config.toml
n_head = 5
d_mlp = 2560
norm = "rmsnorm"
qk_norm = true
init_std_qkv = 0.0257
init_std_o = 0.00643
lr_head = 0.00436
warmup_steps = 0
schedule = "wsd"
final_lr_fraction = 0.1
dataset = "wikipedia_en"
MLP neurons of a small language model. Each row is named by its layer, matrix (up: input weights) and neuron, and shows model dimensions 224-319. Each number is 50 + 15 x the weight over its row's rms, rounded and kept within 0 to 99.
After each neuron's rows, "fires on" lists the tokens most often at its 100 highest values on Wikipedia text that the model never trained on.

L5.up1158:56 64 38 55 70 26 55 53 47 51 55 42 58 44 47 42 39 48 36 33 43 53 86 56 41 52 59 67 39 62 33 43 50 34 52 61 22 15 50 52 21 60 28 38 65 49 62 39 25 49 48 69 49 53 42 29 52 34 47 29 65 67 49 57 44 64 72 67 48 59 69 68 79 19 53 33 58 48 43 52 55 57 57 71 38 76 61 46 59 56 69 39 31 20 50 42
fires on: " is", " New", " ", " was"

L5.up1650:49 72 69 65 61 55 49 49 40 62 80 42 23 71 73 63 38 40 46 49 31 48 78 45 51 56 16 39 40 44 40 49 63 40 56 49 43 39 33 60 52 49 17 35 27 36 50 29 36 63 58 57 43 84 48 45 38 67 58 33 32 57 57 35 42 50 38 34 41 34 55 30 37 56 22 76 56 67 45 67 43 42 61 42 57 62 28 65 68 50 43 29 61 47 73 69
fires on: "2", "0", ".", "3"

L5.up1396:59 58 70 57 48 52 36 43 29 41 41 56 22 44 64 61 50 53 39 52 35 54 44 71 26 38 59 46 55 44 51 50 28 86 51 75 62 74 27 28 44 43 29 51 75 46 41 49 57 40 75 42 68 41 35 63 47 61 62 53 54 51 40 53 49 60 48 38 49 61 72 13 31 33 53 48 47 38 57 32 76 22 60 48 28 59 48 79 36 54 62 58 51 64 37 59
fires on: "2", "|", " which", ".", ",", " |"

L5.up1749:17 39 60 40 53 58 47 43 32 22 23 72 58 34 67 52 33 72 72 16 17 42 73 68 61 71 42 37 77 70 68 31 41 55 69 57 37 63 45 48 56 53 20 59 54 48 49 55 72 41 50 55 42 50 48 35 62 61 37 57 57 36 58 52 72 44 43 63 70 49 34 55 21 66 09 55 65 57 33 56 59 40 62 42 34 34 70 40 53 41 67 57 37 25 31 45
fires on: "N", " —", "Rock"

L5.up1286:61 39 23 39 70 58 22 70 53 46 49 49 62 44 39 64 45 57 12 42 32 62 90 53 65 54 22 37 66 64 36 21 34 45 40 23 39 67 24 46 82 54 49 56 62 67 68 25 48 25 52 59 53 47 41 39 64 61 47 36 77 55 45 55 66 27 27 53 59 53 15 32 41 50 65 49 59 49 27 61 67 56 59 53 48 49 51 40 40 23 52 53 21 65 57 22
fires on: "-", " IV", ",", " in", " on"

L5.up1375:27 69 46 59 30 50 21 66 94 41 44 51 63 73 61 72 73 49 53 51 60 52 47 72 63 45 59 44 28 39 48 67 32 42 58 35 55 50 60 50 57 52 42 48 47 63 37 62 38 23 33 39 61 98 60 71 38 61 48 32 41 56 43 57 65 42 56 60 51 69 47 46 20 46 53 55 48 56 27 51 77 43 49 53 65 51 33 45 57 66 56 56 30 63 56 39
fires on: " and", " the", "===", "==", ",", "."

L5.up1311:73 51 45 68 42 74 65 68 55 61 53 57 55 58 52 60 72 59 46 61 56 34 49 73 65 40 50 65 48 59 71 39 52 60 33 61 65 26 37 44 65 62 35 50 47 44 28 08 62 48 42 54 54 54 99 48 64 37 52 21 53 45 57 28 29 51 85 57 61 51 67 50 35 32 45 36 67 81 48 69 34 65 75 59 56 54 51 57 42 59 57 57 59 53 57 60
fires on: " U", " ", " T"

L5.up796:50 50 55 48 53 91 52 53 49 16 55 40 67 47 42 27 39 86 33 49 48 72 45 41 46 43 43 50 47 60 53 41 45 47 72 46 65 29 62 67 43 53 59 35 53 52 56 64 57 71 34 47 16 10 92 29 40 42 37 38 35 56 47 52 03 32 50 48 68 65 50 61 45 42 59 35 58 68 64 54 31 46 53 52 73 64 70 37 78 46 41 17 69 67 68 47
fires on: " ", " their", " (", " th"

L5.up2274:38 53 37 55 53 68 73 26 47 72 56 64 65 40 57 36 61 23 52 49 35 69 61 41 60 36 56 54 37 52 52 53 12 46 82 26 68 20 79 41 42 78 59 34 43 71 13 57 36 32 62 33 81 32 40 45 38 36 43 55 63 30 40 51 50 59 59 90 49 45 34 55 59 38 33 69 52 34 27 33 48 65 53 08 37 67 48 45 55 73 73 61 71 72 56 33
fires on: ",", ";", "),"

L5.up2438:67 45 32 30 64 47 35 37 40 55 57 76 57 34 08 65 35 66 68 54 60 45 69 55 60 75 64 70 69 39 41 33 51 44 92 50 48 37 47 45 17 59 75 69 30 51 38 60 24 52 64 35 38 47 66 66 19 47 56 06 50 71 61 35 56 63 50 79 42 91 65 62 51 50 37 65 45 56 40 29 58 24 40 48 74 79 36 24 57 64 49 50 52 28 58 30
fires on: " over", " about", " approximately", " than", " ", " around"

L5.up484:21 75 41 40 64 48 37 43 42 44 72 28 78 64 32 56 34 21 52 46 40 43 73 51 46 51 49 90 37 45 40 28 66 53 65 68 48 45 56 56 45 51 64 48 47 34 62 47 49 50 64 65 46 54 57 73 31 13 51 52 69 41 37 79 36 29 71 25 56 84 37 64 57 53 12 50 62 25 75 13 69 38 59 71 75 73 26 38 34 59 48 21 56 68 57 72
fires on: ".", " Sw", " J", " Saint", " St", " Pr"

L5.up2222:77 39 44 31 40 44 59 56 60 42 56 47 43 54 51 53 24 63 75 73 45 56 54 51 57 51 50 36 27 41 25 46 32 49 50 63 61 68 56 72 46 38 27 56 74 76 48 44 47 68 52 44 56 42 45 62 70 38 53 32 67 50 34 44 49 30 36 35 64 36 58 80 48 54 45 63 86 67 49 49 74 37 87 68 64 51 54 45 49 80 36 52 48 40 24 58
fires on: " was", " |", ".", " been", ","

L5.up1458:57 42 65 55 55 48 55 53 62 44 37 46 69 38 47 54 46 20 49 19 59 47 57 40 46 73 36 56 65 54 37 73 62 57 37 68 39 53 58 62 50 46 76 47 50 35 50 68 46 60 78 34 61 60 49 44 43 55 44 36 40 86 52 47 79 74 45 61 41 61 59 38 50 56 69 48 35 28 12 63 53 44 41 48 73 32 36 56 48 88 53 42 52 73 57 70
fires on: " P", " B", " p", " Women", " K", " Men"

L5.up1700:49 55 61 54 43 56 72 16 63 87 69 70 47 47 85 51 66 56 36 77 47 40 33 56 33 53 50 39 23 40 47 67 54 59 54 48 67 34 94 45 53 57 55 57 66 41 31 54 40 35 47 48 36 52 51 16 53 38 52 54 62 13 39 48 53 61 51 53 38 75 53 32 50 26 42 46 31 36 62 31 68 59 49 55 46 77 35 53 72 40 39 56 37 76 36 68
fires on: "\n", ")\n", "})\n"

L5.up352:79 45 43 33 55 51 44 75 75 47 55 39 15 64 51 54 32 64 62 36 32 23 57 49 49 63 45 28 57 59 59 63 67 52 54 66 45 49 62 49 35 81 54 31 62 36 50 61 57 50 34 50 77 49 45 49 56 32 82 50 31 40 55 46 37 63 48 47 29 35 61 74 61 73 37 56 70 36 30 49 62 39 52 84 45 48 43 28 59 36 38 57 45 35 36 43
fires on: "==", "-", " Best", " v", " ("

L5.up1964:24 37 80 53 48 54 43 29 66 34 49 67 66 48 52 62 57 39 45 55 20 56 36 78 50 58 18 46 74 40 49 30 40 47 57 47 42 37 74 64 63 37 37 58 38 35 40 55 53 66 59 65 46 47 68 72 36 49 56 66 41 62 59 66 58 69 43 60 39 71 60 23 49 48 54 33 59 33 42 54 67 53 65 31 65 52 52 55 62 07 48 68 56 19 62 27
fires on: " th", " Dr", " d", "Th", " D", " the"

L5.up2251:59 56 57 56 46 71 57 42 51 52 74 46 75 54 15 49 38 21 44 58 34 23 61 55 25 61 45 51 43 29 47 41 54 49 70 58 51 33 68 25 36 42 51 38 61 46 43 44 24 42 42 73 68 49 62 50 40 40 68 55 39 92 44 57 57 32 57 56 38 70 43 45 38 72 51 34 46 50 47 25 38 53 58 32 74 69 44 66 38 57 86 55 23 88 66 56
fires on: " P", " V", " ", " was", " M"

L5.up2362:44 60 42 45 75 46 48 89 68 73 42 57 48 54 55 28 53 40 52 86 68 36 33 66 63 46 21 47 51 47 52 56 42 53 55 43 58 47 32 43 88 74 65 50 50 69 30 77 56 56 47 44 67 49 59 50 41 66 46 37 48 25 47 39 61 43 76 54 60 49 67 31 50 61 29 37 27 62 50 58 10 79 51 69 50 71 31 69 42 60 59 68 45 78 58 37
fires on: "1", " and", " High", " •", "5"

L5.up803:55 61 39 50 28 47 61 53 24 60 47 61 22 42 63 62 64 68 51 26 67 61 42 36 61 71 08 52 36 12 46 74 49 36 33 32 54 62 67 27 60 37 44 44 36 29 46 22 21 32 41 54 30 42 36 31 51 54 47 59 35 63 61 70 42 34 47 43 47 52 49 52 35 38 48 76 58 45 68 73 52 23 22 42 46 48 27 33 58 52 34 43 77 60 45 25
fires on: " ", "9", "–", "0", "1", "."

L5.up925:39 51 43 46 37 43 44 56 45 52 36 70 52 47 29 48 32 47 40 53 56 24 41 48 38 44 63 65 44 68 42 52 49 49 46 65 42 37 53 47 44 63 62 29 41 52 38 53 47 54 65 42 63 42 75 46 35 37 50 22 39 42 57 55 50 67 24 34 63 42 39 47 50 40 49 57 62 10 40 47 24 59 30 75 33 78 35 55 40 34 44 39 59 60 33 65
fires on: " |", ":", "-", " as"

L5.up1389:65 46 45 43 46 42 25 48 44 52 56 36 60 60 05 63 59 67 53 31 54 57 56 60 51 67 61 30 48 58 28 56 39 41 47 66 51 41 38 51 27 26 32 49 59 44 51 38 48 42 33 58 68 38 47 43 71 63 82 28 59 52 11 44 64 32 19 72 72 50 33 34 51 81 48 65 29 54 32 38 34 46 39 29 53 68 52 26 63 58 47 56 50 50 16 31
fires on: "-", " of", " in", " the", " and", " States"

L5.up2210:46 48 34 65 84 49 73 39 19 28 40 62 64 28 25 70 59 51 65 74 36 80 22 39 30 59 67 64 48 42 34 66 44 63 58 38 33 52 56 51 45 59 49 76 45 39 38 73 55 28 64 41 59 64 57 55 30 33 53 40 25 49 27 32 54 41 38 24 31 71 56 62 52 51 57 45 18 71 47 33 35 29 58 13 73 33 61 36 45 32 49 51 35 46 52 35
fires on: " ", " was", ",", " be"

L5.up1863:72 60 54 55 66 43 42 67 56 49 43 70 55 38 78 53 59 38 53 32 28 42 79 70 77 34 33 53 55 56 54 41 55 36 51 50 55 52 45 64 30 54 94 64 44 61 49 46 49 62 52 47 58 46 28 70 52 51 62 45 31 27 49 33 51 67 50 47 61 33 69 67 39 27 52 47 66 77 36 42 18 55 44 28 40 40 71 51 58 50 48 36 66 35 73 56
fires on: " High", " work", " high", " '", " Death", " death"

L5.up986:66 62 28 52 29 76 27 60 46 67 63 24 54 49 46 61 69 59 47 61 42 29 31 44 55 64 65 31 29 76 36 21 50 64 53 42 38 39 53 69 63 39 29 33 36 24 55 43 29 63 54 57 64 70 55 56 45 63 45 49 40 48 56 50 31 39 30 55 37 20 43 92 31 68 54 53 73 52 16 82 37 59 66 48 60 60 61 47 53 19 82 53 69 56 25 56
fires on: " D", " L", " P", " J", " B"

L5.up132:53 57 54 51 24 60 58 55 48 63 38 68 47 72 40 42 59 25 33 43 55 55 40 50 64 40 53 46 30 18 53 37 57 37 65 52 63 39 62 60 37 66 38 50 45 39 52 75 40 40 46 53 32 53 52 47 29 49 72 60 50 37 39 47 57 48 51 65 24 66 61 47 58 66 28 39 55 56 37 30 57 48 45 68 72 44 35 70 46 57 60 62 54 29 36 29
fires on: ".", " ", " continued"

L5.up870:59 59 66 24 47 39 65 57 53 42 47 52 38 39 43 47 56 62 48 47 67 42 39 39 56 55 45 21 68 67 68 37 42 64 41 34 75 47 26 60 38 54 51 64 37 29 53 46 60 56 58 17 28 33 55 63 39 50 53 47 74 48 40 48 36 54 35 27 71 68 69 24 63 80 40 56 39 54 47 63 51 64 64 29 63 57 50 47 62 62 42 38 36 44 55 58
fires on: ",", " Result"

L5.up571:47 31 74 52 76 38 31 57 61 64 53 59 19 50 55 62 62 45 78 31 50 50 60 47 51 71 59 59 41 56 44 56 32 53 29 65 71 48 57 51 65 42 49 38 63 59 80 67 70 63 52 45 28 69 38 66 29 48 76 34 53 40 62 43 38 30 35 56 51 43 38 39 28 40 56 45 16 50 52 52 37 50 38 41 54 30 49 89 41 36 59 66 43 74 56 18
fires on: "==", " |", "==="

L5.up713:71 14 07 51 63 55 72 64 62 40 35 40 56 59 31 48 35 69 48 45 61 71 70 46 32 74 52 60 53 31 72 62 46 83 48 51 60 53 38 45 68 60 84 28 33 42 47 60 53 53 47 26 52 71 42 39 41 43 60 40 39 32 41 48 35 50 49 36 37 31 44 33 49 25 28 69 59 52 64 55 74 23 46 56 89 42 69 23 31 41 53 42 39 46 76 44
fires on: " |", ",", " ", "4"

L5.up2267:37 44 58 35 52 85 31 36 50 33 85 45 69 53 58 38 45 32 55 67 60 48 60 36 61 55 55 52 65 45 45 61 76 78 47 30 56 42 44 53 53 25 49 67 53 33 40 43 59 26 38 51 54 57 42 53 73 46 52 35 51 46 38 48 37 62 57 72 51 63 48 90 59 50 35 66 40 69 45 29 80 50 65 44 67 55 26 59 37 64 64 49 57 40 65 43
fires on: "0", "4", "2", "5", "3"

L5.up1398:72 62 75 80 67 51 41 65 44 74 63 52 62 35 49 59 55 08 39 24 36 47 78 63 55 83 28 55 56 68 49 14 41 72 50 42 44 54 60 65 70 47 44 40 74 63 39 30 68 59 65 53 37 71 37 65 68 83 49 41 59 41 47 52 47 38 14 68 58 52 30 45 77 46 57 46 56 51 26 78 59 59 44 49 66 27 23 47 54 57 42 60 34 42 51 20
fires on: "-", "|", "===", "o"

L5.up158:46 41 46 51 71 61 69 36 68 60 40 23 29 32 50 45 44 53 61 60 35 32 49 54 46 61 51 41 61 65 49 51 72 59 52 48 54 33 39 48 45 56 73 45 28 40 43 24 52 49 45 66 41 46 23 69 72 50 49 30 36 36 55 47 62 54 33 44 28 50 47 58 67 57 10 46 75 50 24 61 84 68 54 57 71 65 53 43 41 31 51 60 47 46 46 65
fires on: "==", " United", "0"

L5.up573:51 50 43 56 43 48 44 38 57 50 47 55 79 40 55 42 53 34 48 45 83 41 54 48 69 62 44 52 49 67 64 53 43 57 50 46 51 67 50 50 49 80 65 59 53 30 61 28 46 59 48 37 83 43 47 36 37 56 44 42 68 40 59 56 59 63 51 62 64 56 64 36 51 24 66 65 27 58 61 54 37 58 53 55 53 77 45 52 57 75 50 59 69 48 66 47
fires on: "1", " the"

L5.up1245:29 46 36 54 53 55 31 50 50 94 52 62 81 74 27 41 44 38 51 45 44 52 45 57 52 63 58 17 59 51 48 33 45 45 72 53 43 49 42 52 28 56 71 37 47 55 43 65 85 55 46 91 44 29 55 50 51 64 47 75 27 56 58 66 16 59 38 36 62 60 55 39 71 36 59 44 49 51 41 14 22 41 69 53 48 51 70 81 58 71 62 36 79 52 58 53
fires on: " ", " a"

L5.up1909:44 63 45 58 47 37 23 58 23 37 40 43 31 46 68 72 33 54 26 35 44 45 79 24 70 56 65 58 51 42 70 36 57 40 63 53 50 71 42 67 54 33 28 43 85 27 33 19 61 51 70 53 46 40 47 34 58 33 37 58 45 29 44 61 18 34 37 33 42 74 20 35 40 40 85 36 49 46 32 59 67 39 57 81 28 60 70 50 21 57 82 27 47 48 43 47
fires on: " at", ",", " in", " the", " to"

L5.up343:76 36 64 67 60 45 41 41 49 55 42 64 72 36 60 16 43 31 35 45 45 42 48 55 72 47 59 39 58 55 22 58 60 53 67 81 63 52 48 62 38 67 76 55 47 30 50 43 73 65 20 76 52 51 47 41 82 49 53 57 79 57 65 46 74 30 62 58 66 40 47 70 59 60 60 50 45 56 44 58 47 28 58 47 86 65 50 37 27 30 71 29 40 57 76 38
fires on: " of", " for", " ", " to"

L5.up1307:72 60 59 70 41 77 75 41 57 34 44 72 48 52 50 52 59 36 75 61 42 60 52 36 58 39 26 42 68 61 53 42 57 73 52 59 61 44 62 60 66 45 72 38 38 34 70 47 57 78 53 26 55 68 32 51 46 49 35 51 51 40 35 50 59 73 28 37 54 61 28 21 66 60 74 78 54 23 46 52 38 41 46 28 42 70 60 49 43 82 75 51 68 43 70 48
fires on: " as", ","

L5.up1871:45 71 59 66 62 53 59 32 44 47 39 59 36 73 49 61 58 38 79 54 79 57 51 46 38 33 08 52 34 49 52 62 62 59 32 67 67 42 54 42 80 34 64 38 55 48 65 58 39 63 32 61 42 53 41 58 46 42 64 45 58 40 42 52 39 69 54 62 50 68 55 47 39 27 47 39 12 66 48 63 43 48 46 64 49 33 38 55 75 59 42 58 43 57 44 43
fires on: " of", " win", " won", " as"

L5.up1017:53 40 59 61 54 49 32 68 43 50 41 58 44 34 33 49 25 29 42 50 52 96 67 74 49 35 22 64 53 46 10 45 57 55 34 74 34 37 57 56 47 40 59 41 65 49 57 34 76 56 22 61 54 41 73 89 72 37 42 50 52 72 55 64 59 46 54 60 48 70 54 53 56 57 30 54 49 59 31 47 77 17 22 48 46 50 46 54 72 54 40 51 38 28 65 73
fires on: " ", " d", "d"

L5.up1591:44 54 28 58 46 65 57 52 70 46 70 52 42 50 73 51 84 68 32 41 59 39 48 35 49 33 64 54 30 43 56 45 43 57 47 47 43 13 56 54 46 81 38 24 53 53 44 59 74 69 55 77 45 55 57 65 20 34 52 68 47 37 59 75 48 80 39 37 64 49 46 86 59 30 41 14 42 56 35 38 59 32 55 56 54 60 38 41 51 45 43 48 61 52 54 46
fires on: " in", " to", " In", " |\n"

L5.up33:47 46 45 39 47 36 37 61 68 55 57 51 60 47 59 55 47 39 36 72 57 20 51 63 38 41 66 58 32 61 30 45 79 34 80 64 53 62 43 63 47 37 71 40 53 17 49 41 27 67 48 54 16 71 60 52 97 68 59 59 40 44 62 43 36 41 67 59 61 35 46 60 53 75 68 37 60 76 66 37 73 42 49 83 45 57 45 45 61 45 77 70 76 70 74 44
fires on: "5", "6", "7", "8", "0", " "

L5.up1812:44 46 42 53 48 26 12 41 32 44 43 54 47 64 93 08 45 88 62 33 27 43 58 61 51 39 52 18 55 72 58 34 46 60 46 71 68 38 40 40 68 85 36 39 57 31 33 77 55 50 65 56 69 41 27 64 69 46 42 53 34 18 37 76 57 54 61 50 70 51 47 82 23 38 46 41 57 39 39 51 40 45 59 56 30 65 65 35 26 54 27 31 26 50 45 61
fires on: " North", "),", " (", " South", " High", " high"

L5.up1051:51 87 38 57 52 33 63 24 68 67 49 60 44 83 88 56 50 34 72 27 33 45 48 46 59 43 61 36 37 37 58 67 39 27 43 56 73 67 63 37 65 17 38 58 62 36 41 40 35 57 58 69 71 24 30 33 37 70 63 40 42 39 65 47 37 27 49 33 62 51 46 58 61 54 63 33 54 57 68 37 39 77 65 46 75 39 46 44 45 33 34 82 61 47 60 35
fires on: "-S", "S", "-B", " part"

L5.up1105:63 56 45 45 38 65 77 49 67 49 47 54 70 69 66 57 61 62 18 56 42 59 40 56 46 69 60 40 51 25 34 51 48 70 53 28 60 35 37 57 68 80 50 50 82 40 58 52 28 54 41 41 31 51 59 55 30 52 42 64 37 31 44 42 78 53 44 34 64 60 41 56 70 63 60 40 73 38 44 41 54 59 67 40 25 35 49 63 45 30 58 60 38 44 56 65
fires on: "\n", " is", " was", ")\n"

L5.up1206:99 67 42 40 50 36 63 53 46 45 55 70 39 50 33 64 71 64 66 45 40 50 28 63 52 49 65 58 49 89 48 69 26 41 61 44 38 70 35 31 24 33 54 68 66 66 79 32 72 55 56 70 49 41 67 43 49 52 58 61 72 52 32 57 63 83 61 61 47 32 43 65 42 52 33 30 45 40 38 53 32 58 45 32 56 63 32 43 45 79 63 79 21 31 32 47
fires on: " the", " in", "|", ",", " |"

L5.up1702:65 35 65 55 59 51 29 41 50 53 80 64 54 38 23 45 86 56 27 38 36 50 55 45 50 87 47 40 55 42 44 48 38 52 41 35 49 39 46 59 31 35 24 31 36 55 48 21 30 56 75 52 48 35 51 59 57 59 62 46 46 47 39 56 06 34 66 56 59 31 40 50 52 30 69 63 63 59 47 33 51 50 42 72 47 68 35 49 37 61 68 81 54 46 55 65
fires on: " D", " d", " c"

L5.up2373:42 43 43 48 66 53 41 65 44 48 74 75 36 39 56 39 67 76 72 63 35 56 55 61 48 85 45 58 54 41 43 39 34 73 49 44 38 28 86 44 36 56 65 39 71 32 49 50 27 51 34 54 68 77 27 56 74 40 61 31 90 71 54 54 59 71 54 47 75 48 37 41 44 52 24 55 56 47 43 53 38 48 29 44 72 17 24 47 47 56 42 31 39 65 48 42
fires on: "\n", " |", "4", "6"

L5.up1195:59 44 41 43 50 61 30 49 47 53 27 48 32 57 48 43 52 38 58 65 67 43 49 61 52 55 65 44 59 65 49 42 51 27 57 69 22 50 51 47 65 32 43 57 36 20 45 53 42 82 47 50 40 67 65 40 67 37 42 61 53 56 62 56 63 32 56 33 70 64 44 81 76 39 64 38 50 62 61 57 65 43 40 50 68 43 63 35 68 48 82 51 34 24 58 75
fires on: " ", " A"

L5.up2308:75 32 51 65 59 41 65 63 44 33 70 74 45 32 59 49 24 64 35 70 61 49 33 30 51 62 61 81 30 59 68 76 41 56 73 31 64 67 52 23 49 42 28 52 88 55 46 40 71 66 83 51 39 48 43 52 54 65 42 72 65 66 53 33 34 59 60 50 79 88 51 54 68 44 67 49 31 36 50 51 29 64 28 47 69 60 63 55 63 61 58 29 53 56 51 17
fires on: " ", "th", " P", " '", " H", "4"

L5.up1808:58 55 44 37 53 70 56 74 56 68 68 57 31 54 42 47 40 55 32 56 90 40 43 62 46 69 54 27 43 51 78 75 32 81 56 40 62 60 46 58 58 33 31 57 34 50 40 68 29 59 62 30 39 77 50 48 31 55 44 86 62 64 36 22 41 25 50 27 36 31 42 74 54 42 62 41 59 63 43 48 56 59 65 28 38 62 53 66 49 61 42 46 49 27 47 37
fires on: " ", ".", " −", "4", "9", ","

L5.up2538:56 35 22 41 49 66 33 60 52 58 47 24 64 54 62 75 58 35 65 32 66 63 35 50 65 39 49 45 74 75 39 67 67 59 17 39 64 70 35 46 53 78 79 78 46 33 50 44 28 29 62 48 79 49 48 40 32 54 52 50 42 41 31 31 38 36 58 39 64 56 62 38 44 88 74 53 65 50 71 30 65 54 49 52 50 61 61 39 34 58 48 69 34 65 30 45
fires on: ".\n\n", " the", "\n\n"

L5.up793:50 64 29 52 42 48 38 65 29 42 56 66 67 92 32 42 68 50 27 40 41 42 52 30 42 37 48 55 48 42 49 48 32 38 61 66 54 72 27 59 27 57 40 31 60 46 36 65 66 47 92 54 52 44 62 74 58 54 57 45 65 64 60 33 40 48 21 45 80 33 35 39 54 60 41 59 81 62 84 38 47 50 53 69 45 62 65 46 50 37 55 39 94 30 24 37
fires on: " |", "-", "|", " |\n", " by", ":\n"

L5.up460:38 61 22 62 16 30 41 29 43 24 89 53 59 56 56 85 45 23 16 51 49 49 47 54 67 43 45 61 45 62 53 47 40 49 57 40 42 50 28 65 37 75 35 24 70 25 16 60 63 36 94 50 28 42 60 59 40 34 33 27 70 38 43 33 40 57 49 42 43 37 51 35 23 29 61 30 26 45 60 26 59 62 60 54 64 57 64 65 50 65 42 29 58 49 37 18
fires on: ","

L5.up1033:41 61 40 37 25 66 75 56 49 32 52 45 55 41 57 51 44 50 60 56 55 50 59 66 47 54 52 59 45 54 39 71 49 65 30 39 22 65 75 57 49 58 44 50 50 87 57 31 60 47 76 56 69 30 49 42 42 47 32 45 48 64 55 18 50 52 55 83 48 59 58 51 56 47 73 72 57 52 59 47 59 49 43 50 54 75 50 47 64 29 58 32 63 65 35 30
fires on: " a", "A", " small", " A", " an"

L5.up903:41 75 33 31 33 34 61 71 34 53 48 66 45 29 39 42 36 42 64 47 70 39 47 53 50 71 55 73 42 27 58 74 41 65 43 45 53 80 68 59 59 53 68 19 48 57 76 65 63 77 75 52 30 52 38 55 54 41 63 36 51 69 50 50 59 64 54 67 49 55 44 56 54 49 62 33 57 61 77 58 64 45 59 11 43 32 22 55 40 35 56 46 47 53 36 33
fires on: " |", "h", ";", " came", "."

L5.up1220:27 68 64 28 41 74 61 69 35 76 40 58 46 63 24 30 65 21 43 40 49 47 53 48 54 58 33 69 26 46 38 65 29 52 59 58 36 43 49 43 42 27 32 42 37 51 54 40 52 65 48 62 51 27 28 50 67 52 61 50 65 66 42 24 43 74 53 46 94 50 37 40 73 43 74 65 52 58 38 78 41 60 15 33 34 36 51 16 34 46 62 77 58 55 49 58
fires on: " ", " |", " All", " A", "-"

L5.up1645:55 57 54 65 48 15 31 62 67 59 28 49 57 52 42 52 24 46 65 59 50 67 62 56 58 61 28 32 38 69 38 60 49 38 60 09 30 49 40 70 62 47 20 39 33 46 32 68 60 34 58 27 29 53 30 38 51 47 57 60 43 65 40 38 23 78 67 49 59 79 41 18 81 41 78 16 24 45 15 56 20 40 62 57 48 65 50 62 53 58 52 66 50 62 49 33
fires on: " a", " the", " and", " G", ","

L5.up1829:40 38 34 45 48 34 62 56 47 63 46 61 20 43 45 40 34 56 50 34 49 74 44 47 31 57 48 29 51 39 51 48 64 57 50 14 60 61 50 44 74 61 65 46 55 60 45 54 26 50 75 47 30 54 48 65 48 13 68 35 25 65 35 13 57 56 19 31 51 57 49 46 61 21 62 35 62 48 19 45 52 71 58 38 53 60 58 31 70 43 41 38 58 63 74 32
fires on: " ", " |", " Bronze", " −"

L5.up973:43 38 46 46 52 63 53 76 55 41 62 35 31 40 68 51 61 41 37 76 40 58 53 56 38 21 40 70 36 67 54 54 55 52 46 50 67 75 47 38 68 66 44 46 46 38 45 60 69 38 59 64 55 57 51 58 57 49 58 60 38 62 45 40 29 30 51 36 41 61 63 44 62 45 38 66 40 76 46 58 45 56 48 51 47 69 78 40 67 45 61 60 53 41 61 51
fires on: " ", " and", ",", " bl", " be", " N"

L5.up2254:44 45 54 24 41 40 80 52 44 69 67 50 51 32 41 62 52 50 72 47 57 26 43 47 55 41 64 71 32 57 45 69 58 12 62 63 61 69 37 41 87 70 49 59 70 49 60 60 44 21 67 50 62 60 40 57 45 46 88 59 39 60 75 57 50 23 42 46 46 76 34 51 41 45 32 49 76 33 49 45 46 63 35 41 53 32 71 29 42 62 58 62 44 19 64 60
fires on: "-", ".", ";", " years", ":"